config.yaml
norm: "rmsnorm"
norm_eps: 1e-05
qk_norm: false
attn_scale: 0.125
init_std_qkv: 0.0298
beta1: 0.95
warmup_steps: 200
final_lr_fraction: 0.0
doc_mask: true
MLP neurons of a small language model. Each row is named by its layer, matrix (gate and up: input weights) and neuron, and shows model dimensions 213-425. Each number is 500 + 50 x the weight over its row's rms, rounded and kept within 0 to 999. Numbers have three digits each. A neuron's up and down rows have the sign that makes its largest values positive.
A block is one neuron, or neurons of one layer that tend to fire together. After each block is what it responds to, as a language model described it from the Wikipedia text at the highest values.

L10.gate103:481460541531437464488462487484530511448548577583466551412480425517503539547511564567490482410527406515486487561463450581480550507439602526492460493529461491503460477463509408452511518549589504472581578467481498537440498493469488508469527484469482537576429479606548574525574483428510488453577398548442434590551475493466478424555407517502534504516528485506520462522472512481532435490550586487526565443435450546518457544589451537704473483500521472461456531593477454417455568554456503506511411527490554475574541468524414481512487585608496541576486490544533537392543406531520418469440510560504519457572549452539522535514542484565432542454443470
L10.up103:545479534479439391493520435485530450505575499542509447443457502572495492532524616507547415451597555536422608468585531486526542571507486464525516473483563477448406447628451614491551408479481503493540501434552542536566475481503467544499533472569455485519582541567527617433582504510564496490528478517471509504416563433454560526541523547459536522510510452615546488414566416608468461477560493548570528501487515447350426515556465489538558472530445613462515471544428490407480503503424541453554466505606538486529539500475504470521469454519485555519501456524493501466523432538591613441444436492501585507508452556549479542544474439520469505487443515
L10.gate352:567516476525435379548545469458541541502484493495519581488419488492644519558533481521515551493580533564470556519530458517508523518454597457556449423495487548402531476656523425522384552435503572451557468557540441447539397527498534512475516526443505446608549629541518527568572488618536542574521513565496554570461468443542460494540519451558509481507529518526462581470512534484503506483514490518549437628559435479461434493531538484489471465508459582476455489429497499580446487560411490497459515505489495471518539526406609510470576558544395471465503437462479530487557516476607526570464460570477486426515545578476540516536508573430575519515493562
L10.up352:469500536453550550422546479475497495568440344477533503465456487527447621510473514449494573491489547531604524535552548433558471460533449512464435398501491455458499478551455477469538485519417492518530624502513460523474465385514520502599538454476499575565482478502418507511560498562487540532486453464575527412511447561528434496410560508502567405503484509476525504494575408448521501359542548537519569463456517487526534492406507457525530443402462455505521478498492464479529479450526491510485440503497513483521439587562518535516543399477503470476453487474493496404472495502574377604489488547590569527534567439568457551418456515464491518473513545
L10.gate425:514425493532550475453421487453523520517499563574486556588437461512460501546457466485482471492541577452514541405591516583511466522461566460505467437487527481536487434444551454514596484570528516445598436524533483501519548472575492546481541468495512430505453585498506408444490349476515528496504587412427465475557481596493487536521506510621534463477494451499549457519487435518530510596528555474419528465482477466490520573461509546431563523478498584507484465473376535551501573475496475478522480476504386499480549492549418544480529538408530580447565490523583433447476545456481507559550522453518443527479500535486557520505501461513525539462556625
L10.up425:616520496496485519501480491557649497512543468434440470576470550471445407554513473519562545466494526532496370580482451485481457525451537487474454460568626516542627485543464507526502528466544469464446483555528465472446475500527484387474430447464533508542478520527429542479488516393491524426506503496490562501482568515480455553528499505592445426488492435465390422474484521429523426432454465508422553495449408488519446488550547531564614484524403522472492502404561513537488485504529479502521491548512594547535561480502471459433472428457555497500482546515454485428454471410498556527489493499430539518519506551485492589492464544541469435560510511
L10.gate645:558453450485498506490418412523523448442464509471447563498536492515491505490461599562473499468511468527481559577510478508446599558532535467441504475445459527464452466460603451490562519534574579515500460484656556558490568591515492457374561520419453505544490495522482513563585499580574569473452468421515527518454447481498503468509507524618484561522536497480515464447455532448474439494486516526578500520562460422524447503525485464513450454565442425522489493464466571516428467411525570516551496447573423570456486480464482380429555492470410526544446521513481474494484544485421352540458461478551507584474495508461569480453533503575449491469443460
L10.up645:453434524573587476410604524581507477442491464519588504548518588527453500579459522503541527421451513534573552539594384440495521611504665523539541543458511427446485589593508413425490420417490448492508551490568468436478490504578463504524526531501531408444546566588501543537457536512513503472515455519574481450499589496500441516535468526518586472448497416429492424555505549565507523577566483511567488482492477400500487541584520473446510522390498479537560522407497530578537469525529490531466455534437525485477580448492482477551481414594499478449630524539482499567557510510455557506413447459436548517585510499454533516521428533485490534460387512
L10.gate852:545442465495510534566463468482460487498583493528565562553537465498474575586464471555545441512470416440515664534546551507607551445623571561533455496456531474586460544524475551529465515556473536502491472481507572559456465552536423451572605467340458561461472410414461559503460497544422548497471485487481486460382430514533530549573514558527478487546473504574474553503531581587490510486450623539401471512510371500437435492504546611559449489503495528481443566560528448516486518555444461427470604492498530467507432540459408580558530522510480500525436549516532500414398416440507489469439497474561577431550553541514548436483482495574385430476448571
L10.up852:607483494484466563390457471526554412544557531523530484430491528458488504517465536546516492477469455540572452517551483557475529532579537416489443597458439430532508467476551595467445475487487447476481492563526547474496470603548467469471418548597465507392577459571523609529579390493541562512409494475432458460514489482457509485484614593543478500532501503478514430522423532544534504431451537516491525454527492446448485522492567488563410473478560500488496449576488416507475450533568530466438496519491501659510540426542619541583468434512486549399467423532515510516495542415455436537553409487538518524560444478509441579572410412501449623434509542
L10.gate943:463524464567543406509426468542543484522507602590474407622492511560541533415467453444572500610545524582422606530577497551428522504465540465557481498469537476578598548525454520446450532555498463424530408446468435552550551558492569495552484506566487469483422515374481494511542549490451596518524422497538586548433469526500468419462537526513492494419454504473606499387455466514514414477598489364478379528445555516622521518485562537486485461483499520558547504498467526488489498500536503544541572520584486437446483405471509498520548532535435507502512485517552563503551550467556452489425499449566511480561440519539510648380553389565524549493424533
L10.up943:551478461549453498442495552492508469461465566436502532513508529524507490422508499532419445533454437437485586549477419527450576411487442499548515534448547420516513399460460453470496474551609559464452480509427547580540479502482570377486603487505493464494492490451376543485502439539465572520522468513518495450544487515529556403480495405619440533527445489492497584581460416487560474440506513551462423481483528569603488514538525616462429378566549461522456492529572526522454542531492529564541501541453545482449538512554451419412546546405481486486455561492488531532560546423424473449481538562522500583419447526496471436503517473476467498573433522
L10.gate970:482507558521464456531483567537512465424478446434511507594574504494537552461577476464556473433558577548507592529515515541498635446513491515456441421410548492395560584551543442531525559523480549513621507502591407549548471477448440543468532571377531477610480537491487470432494533536490526380489516474448548414531417572454434410580506506533494535580499510528509536483527507510550476518462496522501544465534532513471540564608445513474494431534445429412500534380420497536579439512492476533474580446605558489519481540468517517451565576436556541566529554522534440445490470456620461509455448519488562523555439503465586530510404488475459527503430436
L10.up970:426424503433477387474647516394507430598560479585493525562500567567509535407446453525547564496503489569498457611515532470496466477457572550523473466530417529491483565492433443475371500546518415499498533495489477526532480533505425390479602469518497469514525474542516490550475541567499447549514500513532493543550460477549514476523502390517460476526557444466460569565535581480504463555526479439568546519440371596530514521505520543409498521494478430519542501484483481556478549531468596482466542462513501461524467475574514566482488572488520499450650510472470485421492551533578529556431604457649491474566516536501500471578526540441512475587446394
L10.gate1003:460542442520513488523560436482607525440513485544523532437480536494466439582525497479476583553427600381410558588527469452480490375513477529441549496471456458463498511502539498461533532471536465457520381446479545570464432516515626536503555470488484608428516548646547531426538495487536575500477466508536480643383510407562435502459495419545444457488502438451488429528592485609489533472422491529492517444457505501484444480497507504437522512527440494496487521392499488484572516493496391452482440511544486433497486515469536501448451527487585481553438531543478455540557540543522572514529561505549430617461542474595478461421464504550487540518486548
L10.up1003:475409466482513495503488534560554441492519488529466458504420425549500502428466489385529513473507543473508429550557452498407467379456438605432498442499413525459516502459473561495479420546566434566531402509459403482519485523512495483522470543491489482517536544491506445538565469517541522527563448400564510517485494428486526425503603507512524539519520462537634424471474495470431433566556472448456557453555541525436431476483517498379497514487484496485558572545534511467528584428416508513565419504527540519502517520526509461549519426461497550548468452505463545471516532445528536526532603439563471417543442487515472479500494394518519432460577538
Before an upcoming number. Words right before an expected numeral or count, mainly "aged" or "at the age of" in biographies, also "more than", "was" (20), and count words like "one", "four".

L9.gate345:507517580508539538506473478407483470518436573423595532436491526538561432460486529524505492451514519431558491473472497536500519410425403464440547538526503501524420587458530495479468513505476475454508489545540515474503560446500553433548537536538525490601540508522541431437515581470485463470566462483446479515453352545518572457536545625526508560530403512549504545494548538578469468464503495468407407518422522536489393468532541563512523534465537524477508421511532578525449484515426534493494506480546453393558539560439455528441556427569459440554483492522475480396519534445486456528464523512513473512518411555525535402451463534522604462437576547
L9.up345:503503512489460437525507453520494538378558442419464541398516505463461421505451508571450535486493401557550486559474495457546517625519517391465464661539512495502448543405559518455395495481527399548542513506521484457526530442506498394407502458521512368466464553512489461441558513554501588484552433489507482453553460484469572581450614525511567471526506502504490533551579502482438524487532464523517381504475418452516411410569541530478506417555413569511399627523558564516502506529578569477484541414493476475455526508471441562457526573549498440556594517433530399476448500479446552469539498519463482449540455462476575438423538488506492422422521406
L9.gate373:387601494446466457511553481577541451494509570489556510496611598495466419425467398554474549485494470418505430501465542558418460474535442470495469554577445466560548491493577551430440480529520510440550569500508497494547458498475488501435547520454533576469538494508452516498501513534458567473490505557430478522450595563530579440414526458538485559468503466504513503490419455540456562508503471502532493505519497567556537530544617508409538511490418498571447506447578564542439571528521543629538507532476513576384470458532521521454551465597472492488574492568557521498453551473474464463494528500481509660413466511542480471551539359556450404418460567
L9.up373:539484475476478541449484490514478488470509524468498581492403553509506519497472442531449476457504518500469519549461463506389423540454487567447467518429537512490421619429573492460481594474520508530485506593531564531449583611525592496545440479500522478441505484502501532464416481521471511533614494521507572520397578529501455451478555628387580451503435497553491543484467529481538520459509509524535553544480402485595548454463540491411435434510506302521575538579445409518454508503554540372402576407480530453515517460486445490413498504460535568495503563545516506500408462433539561444422426508497538627520464546479472455501560510499546441443479566
L9.gate578:475472531540473485493542476569530516576445455503500507487400531443476444476522483572486452504463482473507523544396529442514543599423553486430546535444497458568418525480497502412519509455524453459583542451478514419513526488495581518494587497396491441491519589479530535481504503479387519469494520493486510487590522509547475483536647446496465538475485516466502453520544437501453572492493535490500517505488459467542511412625585503460480399445565447526475462528502549567480524393459519496521589436492514564340563519448498542533492478508573513518471491548480459419413551454545462565439561431485562545477506551529487554408417502527547456450489466
L9.up578:486523493563485469464474493481609523458533533583576638502422472552508438489521494527447553567455521486498518520481529423535459474571430531488471534550455460533572505497428535508589466463501576521525391505401534623575514495419443513425553513434516466364460451512440572417473450482492469518507565544425595569475510557546532500505635536486505418499378543526510587514392587485509584529585382541490427565472483528437471583449424496460533549521552489481532534488630567454502496508546443484511525488539585499509444474415573517423476562595522546494464442575511496492470491434536447506556504531448464435484465580508439461424477429410553425462504504
L9.gate1002:463461512489519471551517559540570522497488509428492490438560456491417494611511486478485440475564418492490461523486541427485544404521484469429483491549479534555441591535486501510535473551573495491505474521495561527489519374566519487572506541478490482540570528503587506506480395501408554470434500425516455501461536511597421505473508521481584462451446466534557457494433502515506464498510488492574530483502460431534484507536474483593453393522506471639463619467463534563492623510600576493383542601514486556459468471458547474509460451476472535534399460541573452484500612563530512492541433550472503536553456486544463489536540467537471453429558499
L9.up1002:465448482479481481503471607477487464540476542451470467516468535443544622468453378511426465427484501456609529453375511531534583453485525526429413503500471522542396464545491506412481483529553512449537463540484495493500493465533499404453449556451561473476508532458541610617575494578502489550490531576465508489412538584569509507503561461532576565443475543482463509512474479528500487640617466473524571460509609559541505497529502455478490472480575459519495559483558473491462508514600401514442566559492474518407462469492472399429492457531474487509506489557586541507544556510596458514478436554465488504506492627496474527495436343483571437446486493
City name endings. Final piece of a city name plus its trailing comma, just before the state or country, e.g. Pasadena, Memphis, Doha; also "of" after University.

L9.gate247:502493437539549441377412500504522429441557490564583509481467501501426504509491560519540456466403471491504542574487553538559467567461525488428537479455531499468514468571495555500493582539533555459508582491508477542430499615579482492490510558592478471503508522539541532470467526508488559556495575324464476577489462536503539563549435499460479525588518497466409505487461477485507525456441477457567459457548524500567544448509573468438604485462391611569467513490497528461521493469447502415614536488524606510510440440536496550479473501460457464453481546617520432563444518441487462533541447505528403504571415502538561475498463412606438486522616538
L9.up247:513615583538504424511510500610515493526560553526423439443472439501488460443488506367452519453493538373505488555604508433449518529538535485524489496501472437453440524484481529578502501474500563544488504487488494444562560517443399515485557499496510524525513436547477528513505446507465420522583525611562540436466478510478553544484521478560579452514476479455506523478484451438457550497537519575535536540508505438494490479628530566493600535433575456594442513533495452462469568413513500614467430483507496559456523513494467533551417358497475570530423490588581466481483615462559549565525483542562569412477404423554518561493529516562460521509515475
L9.gate519:457459496471500535485554492497531446352477539575504471506477547516410495544538544546476548494469444463530559508574452536542527434536532612513495523512529518550510507471495438451579432501558499490564499431490497469453469492593523524506580473522552577589516560518379583416472457495540516637487446486558495503468420536565413508476556412478553492452518504471473456427491528516477496436425477539544554476476507426522546480516477563467498493458477560494564509515437520456513448358483457511561471488522529618510403503491593539441526455522534384470550569497444508506512508583583524578553525442550463536563478501521417531455543508507454553475470447
L9.up519:441516431435432378444485456592552425483603507471459525520422510491539541423520532522517509447506527491499562559540506506539601543500484529432494484535591519459424399448498468518507521398450525584434550500409476555561520502582583534498542452532505575573510494543484604530498504516502528539502502502445592593605508493499425389434625518453493513440531555459565516549509470525505420526460541599535541552491475477449605528553538632557505431481492514481499496476489516515545522520450570585514459498494594511551586556503519480453428554500638482450382472501499499563511556514491498522491494533575488492521489533614504462546451506515462506491537513
L9.gate592:501547500531551481519530434545560510509518562461585581509483461514468532516451458485545561534463432490565597512447524503516438515567488560380467559491453469535415536480499422548433488359585418473553443390482458523542546504469480484470575519491537565540471532542416542480401584459452488471475513491580452491446424542502605461485476403506465513436533448433470488466481543537493471548519455537545472543508487494525514506577472457465558534436417502622485534577505525570466579493460430502537559424506519445511439482479542538454440478580550481539435586479443431550454458475565511517449466492569513572435527505415391483463416528532521535505511525
L9.up592:495564482571490494491506496488473447486440582492523500479548512501431499496527424496466544499507418405514555461561511522594433486545505594470502488553469565468463456518466437469470539499597437545567468450514464444483498508501558539477503466501495566543534511553465492490488455519536518489464507527519457563475483543479453552465508575571489442475514467432467506541550465468518478606423558525590489462440496466607500529439489536538539449517522513559481599531404492465524617442552472573496464501481528525481516506585578534389460532580512473440531539470411445506517446449469493495506485487522574575480457434539525544543487380451581518458419538
L9.gate1097:384520497383427430482536523456578473527501528579414514404443529509474499410553412546468514565467510491596532556517446473466450519567569518498449510422493448459520502491463481474582567561536545514495524484506550527417508479459581388487526513557406515541508472526420443483556508444466493508508467510618409510482453498540427484466539472479487466504538469445487454381494551515448419486450466507529601471482478508450559433447507404403456492475531515537510513441555416527516551488355435468574428442550544542612465447446537547474582466527494470424466492478435483474536520483497507530517514514477455554516461553588602472436446448561431410442487507
L9.up1097:443463471505523429537533451484412507472552549502459536529435544476427474468527452522519484452565489461524540456477548512584526519499526509520526461482410578569519522550466428420478553431526557512515540457544507537475529552548540558486479475526492423502558433508479481483560504485440566580543548444636451503494562540556479615501527479442404496425456504483533542425563508383469513584555450521488496528388548454539603453432515436535475412451594500493407413517444508551490446573405495517446472503489539533450519457505524486547550476492623469501475509458495456446595438569644506546495510462484467478461433543569535504437515536484413549536434503
Quantity numbers in text. Numerals and quantity words giving counts or amounts, often after over, of, with, such as over 80 lawsuits, 2,000 men, 46.3 million.

L10.gate15:526413652423488593499425557524617460531454435564512490558381550468500488454457579564467581444472533528560427574489510451470472443513470469506533445577493475625486458424514409502465461459516483508567455564519466478465499411558535499521463472469549566423534553505462539539482435546456497558451481533577477415474570457394492494513395510599447400450534447528447513429534418539468443511500502509472574509496471543461472514454601484486542494495488536473519475544558485456480446528463441507533573538512601451446504591596558482567525548445558527584425461539477439418511489577533565464520420454488515514576503551479586514553531584513453528440492529
L10.up15:554513591466533553420540459494508448463547495549462495438473413399460448555483450510489436408469539431456571458533496471501453461511558544405445566438510473571445446542487546482427477441420505496510403439459507556543529447539469545545480575421452575483558444517506511512411602532576562471565558505477556589445567538496465483544614469548482485450560484543549543578562514494537574503504609485487561504580478497531559467544423498503476482562527475506464453522478549566453542569458448495504557421477491492568452523454507441531467495348500478496425469520530442562492437555457540497448489495511476436474453601507445460470487517483513484497502495
L10.gate22:502501572557551498469506465516553440486516530410454553492449604451495538502509456505453570470516454506405528492536441475474545554485534606449465537466547452517513470500529521480511551568526472489558432564547497463408596459449422539459497596502487522437534575473571429514526540524377533516566451530640493494588513457607507429484405439462435514492454491523526513620483513511530482596513512459484530556611511443480609576476562515577486456482498499473469473600565514550523464485400534459480446458491514535494487401450566413487476497442539504468480496508564493543462559612494505540558530533469474512515407510526579542455512527412474542496502577
L10.up22:561453506561575548482443513496497446541438503455396568665460515439538449624480519521544550449570548494462450427492491537495606560482531476491362597524461438531538431532559571479522483563469490564552403526511374530495620520545465476448409517599497527485507572526472443464446454405509605457498461537501510517485467548554506453563495525535378488526450543417486470557547450494575502453459499503466507394418470435530533450509529459436560489555448614523446539376454520449513474416364504525459451524486496458521516461538510388474446568459554547470489528566438548529449488526472504481466615443439470470465464565488547567567572490573438584415474554
L10.gate47:537600523460479616600558516505519455544567531415550509504564582390451534550493489567498432496563470549553519508526497545544524432451493477512528638527487498527453469434477570434445489464568524506579512558566407531470524507509446563506496423461559525468541557512513467501498531563390466447550543470520511425417526518563536456493441514459509458492486568398468451586520537548467550543505501461481389499487426478518440477555508503404549507519499518504516427503392522456456458432485425456510465510526517468506553553512512463447517516500479500482544493468534496471532495642626528491514522469451473619444514558480601558437516523514528453537413551
L10.up47:443558569539533566510469546506505406482474535481481489527484507458516454448484502590482450449528491523587456469427483410467492486552457504439421391473542441517519461455500484539486486479537556452562447535428471518473548561549544410352451511507468551495556537541477535482569509519521576528534510402547416478398450604527514586462520517402484493382427578386442471547456486555454648578566508488467419492460502498571565505519528503490520377530505483486590502390483498425426567501579523438480541498587559476606530547531492446486561488407476521516474437495552534468462471412545537423521509490486504512425499549509403550539548491450549436601422590
L10.gate286:434437523621499567524464524513486465450508528496458530470408529514441521518496462591490478502581511570452414530562400493537621439486460506501481527398553535509481405491491365536484539495505514452498545507494477459487562396520520540474617470386426483384470483521489450484478463542385617592468529494499529599469480522457507485524500491483487486443594503408512575472435468492521527528532577507491496448503477481519468526448421555450503548586504419490481525543510530525456527476534457492433489507471490560524490473549445427479596473554472531529532483489431437428536487424458591503408566456476434473458478524562418469456496529443562397491438430
L10.up286:542663553497534405434448552490478468466423506424492587449531536504486482471510530533428466561527458593451441588573538468573507501352533456444465557479516463538510465461485400478484497405553578433527479490461440567488592519541564492482459583493525553496438446470556603461541522529438600465544548583467530484510466485582459407535510559468467549494578493473508538506544424514526415445503487493472490455481462519532508476471496517442530423585530376494529465473434595472495442514522424458446518453572579468522546430551518428460437621429483550448499454502462535518438536565597495389475412458424483426427331507459441499520470555456483426564452473
L10.gate607:459509502413584482372456526440602448440510488433489569490440527483573361556446412552495499461527439511605532571479472523383506445529478479569480429569484436559452516453445493459481521523538495434577599458547453534447480565557558460515478460502572490604514518571485559458460455590506495479528562513556382560506593502553425541445544497523531535535487555495456474557548448556511543542515531501416404549462461556496476511514575450545433454463543435463475444390545597476484474468517443572467503464528469510338506402519481527500498486481470475481411445528515603430530487517629433522532545460443499522533494576507516459485502475490526572476495633
L10.up607:493444568522518469479504498452463484437462548506484575517513527471403442509472480437425444515474455563474574594603518475464497499419488563548511558440501486469492509517555523477547528417514536436507488479534474448536560472484507436624515506537558533507518510509489513537416445528468603497448534545483442558401505561470446516468486531445567481473513494600441563566541465502556590487552444436541499495527535562444493441508563485513453482562440410496584504405496476524439516521544376460512474506423569443505513483496517383494422458394500524525410542515554476555442468534507514465488520468591552456486495454505542580563471505456540523471501550
L10.gate766:586475577487427524533397551450501466503564463451505563610561463569489558509403482596557488440465399526514477552505529518477502485488449450420512536483570470466612437553538501545470470502495393448546523549451449550536555451485491566512494492486433468514476507513617518572442526532464528463458484438398482480498529513490583429433513440484510335476494393532502501462439503546537540543480488496407506482517562538596512470540519503432473538545589481557514470571506465518529502529468494482553518501567443592575474486469369442554538466514566501529428540555437490420456567553463414465509485445452494557521488564442508448626514475496457524432340507
L10.up766:569491481496520502499483539519398555421516468511535418531490481530453518405516586556546449507388429454494448550445506489591537538432504378460426458566541393538406509518495485475466479491489467527506538438518589492578541577581596549490438525471502518496457418606519411509518498451471527531461441481476577460456473423514507445468532566484490531464522489541529587562586438505480517533497516412523537503536505429469537487518490507506543421473485542463406488529558486534576507520493419514418594511496466522540413520429519578485491519556417484521516464460420442579500572499549490424579526470493430537548499474463453538531440510382572532563508450
L10.gate862:561520492522477566545494526498534460510529504454493614580417447493483512550467503502478409457500558468466406508571472493571560517488453454617516566461479491429482514479528493440444516632508547477523470506450479564546432449481510644529424514433548539468540583520456531555523432471470524405450481519495521493468570607534443461494540516516462505493552547498481513482475451455515510510523551472529538446432402495555412428532475479440504483551397475643519523503497503499504476478493484483524426538386495545501509441452539525386590497486416461508464508425540539479504525506513518518590542493505473499483566475535496525530557473537505557371459566
L10.up862:518469556501431516494390472500588466550481602429528538483478437425466631500535440508516632423446582572524518644450561545536547487465521552477498515517425452497414521487503475487463516399512521427591461501493495440505545545552577419515540410376408509451504588536548594489549568488494612538548492605596427490492460510440550536525565459560414532461452480442509525500505474493580527449568514530633504543520463563483515547537554481538521450489555487484404539428533512410445535462452440570440541547493566551382456526528514493555505470475504480556452449516511504461469444493572426579511477547489507542453453501441480519488434485560573478454564481
L10.gate1144:503508473500559500533467519578573487569502541499447577583469562542450480546514402552434499478520471514488518598491444366490468539423448576490568530504490480522473505468454566433508525495513476475572498437655498525527575395528543491469520447403533451511591451459517560536535507602481583496519511554433532507579517516506507525449587618587548545466444474500508459489515474433484546481521506605517411547535466476525544518451442552492547454550507465498467523502479429522460527515617455468367592503522575533485548482464533505468550563464363454511460480534501482606477497591596571487530491465482453536421423599525459571461487455404566468468483534
L10.up1144:483490549530476464464524456489393511506445541399546526584479545513558415485439431460433518461461450599550492523484536544442425507423490521397509599551429582514501462448514595510390575524478505376565409493591518515565559450513461574488511522477600558470561467522510482478495547503510525427536476454482644509441567436501511425480584606564480564394475461480473505515443435551555536454563545504471420458482522514618476559470551552473493460539519527483469421533505653518468389451475502438464500484515470400494480474521503589438523565551551488473484418493526555501457479513579426547574502522501433549453397435502478525521512461483674540463568487
Place-name and unit endings. Final tokens of place names, usually before a comma and a state or country (Pasadena, Dartford, Seal Beach), plus measurement units after numbers (km, mm, ft).

L6.gate36:410465440465418480482489448512561477401583565549496437497450557546548624462427489486414493520451434480511482546507489542439467470582503543510464513563436531565517506516433473549441557468535561498438480356517630485529487506484550420464577444455518563518479524450482615507487499540481533549505457551500487479455454425477555517505589461463452420456444510393432602446516502487505512487485484440570528437444440439572496496470505449506464469408513432496531501510430494484492498455445505534541464414460521529456530569541515525516596436601532513440474479560456510550572575520623487474476544476494556543519501515439462569508482510503470519525574519
L6.up36:484437393455473435470509481482540496451577520537457554433555463501465555494519524446506419531456566504545483552507517521498525519551475541444402493429516516534567441560467454519531542439486476536453482499506551487511479475548478405447538409554654519482469467401489439526519509526496495527491503483532519504435466570494464480425530551539534403520403470387421554467533485503490499520433508445510452564521481415442526568510477441486493427411479444507481572611478558469572537504410479529503430499497480474627558503529514459486576477546515509430460498516508537503586500449573464471443491502533457576563524531440468509552469464500457524571571541
L6.gate550:383459428472419564460533511559496475488531493495544450577500506530473488492530509475504444447466497487477537451553436531517463543489550481501518548491481491493483504522449519393545546435541481526493417469481514605573449539471501511584520471542531385516508555474521538441519539459403502575599473545506455505515461529515562477515581496539448517556410412469566465595497557545457487587470517522522493523494469414436532402468540535522441538529498548511410465602520487441491503481485504578518442445485455485522522471597504518529547577503497390374453433593447543524440474466486505519453467534604464557532548448475517471505445554517478399449503491
L6.up550:432517509572417481490428527423582492454562554431488512479443554527439456446452462605471464504505488496565568433541534577591568445496490556513513471466536509535456489527514502403521592522486439468529532514431529573485499511526491529473507497612455488547573524553538476497497467471484448521556531571528592487480406474485481471533570467453509532527360472558503407488548485509480456582558448513449553448530510519506439457544516433484444430516560517463479512524419517525466413423385556566527417481423532424495545495519487407523396437532552528507492494572491445492438576588493493466537405474507546538467570453591532538526501511532539586477540490
Quantity words before nouns. Quantifiers and numbers that state an amount of a following plural noun, such as several, many, numerous, the "of" in dozens of or a handful of, and stat or table numbers like 143 yards.

L6.gate132:423460480432503463572567503476541436412456568438559645566453565552488476457575493615516586461481497532459471538435496387513461483549514443449527520354492491566547490556510522432481531502556428520535486515454487415460513458484466538526536505491501571632545515424546584394527587533418577477557420461470547478466520562441480576410527448524490393449547532513491586518561453496404454510589400472552530531468440479434451528536505428511514475475462470545476510517555480528446470616463530472428514553634507569473441459490455575498454514472428478541526502560538509477420434473546522436553568519501416469479501562542541441467510527495600571431420486
L6.up132:518576505468542496516488592539544423501476590450534482608534547617554527517499503562489531437566499471515488442412561596578536566513498423520493539533390542498527529456578518480519465532474432552519490523569436483502573508399502536446569535567518522588478469513532470496572572469352495445529430485564476435550537563483505550441474458462478524397487521483468467513404458543470548535514541420544541569562469532499536477459556455524465469500496511589458504544532515537620456534425500357433506534507524492467516492464485547509482534504508423488442590495551538526487514483504501461565522511460477533535431451433489551503491536469515563567613467
L6.gate1262:423476490531454453618484569474530542478453609434516591534512485411489489457443524572424491415505504469504539516443500516513451431492537453448477525541482526497461546512458512483577514519480489550444504487497489529445549473442415517530537500568473517506593444486475451524364542622420513505484417522480524543540541451527534552467487441549482426474555503459493570487424519434391512447531478520612441522497558535487426507533522526532543532451498549469516511549542512558572484383564516537524491453504533463424441551501508546533552514516460541470559439547579524447514570459455579460534434515473527479560392488574500473468526408545525567461483377
L6.up1262:495532519443447502522548548489515530499468597446535432506516590462518543533567433560430523452495515481542445436450470396453488525602506441533470394498430426491465564527469530416562477523483497512466521474567471500424561555424475546480507554553542462545523526493567549507555636498469566510500489432539499541516549542534457539443601429507466511442456460471463556552538433596458497586577531518448447549518621535477478516470573463504524346469590449513549428563516565568489489547526416468409477478496590502425525480492503565453514585571556523518454487560445532451454575490513547529459537491523464551519473524485494473426561553564522571471379477
Place-name comma before region. The comma closing a city or county name just before its state or country (Baltimore, Maryland; Ford County, Illinois), and in or of before a place.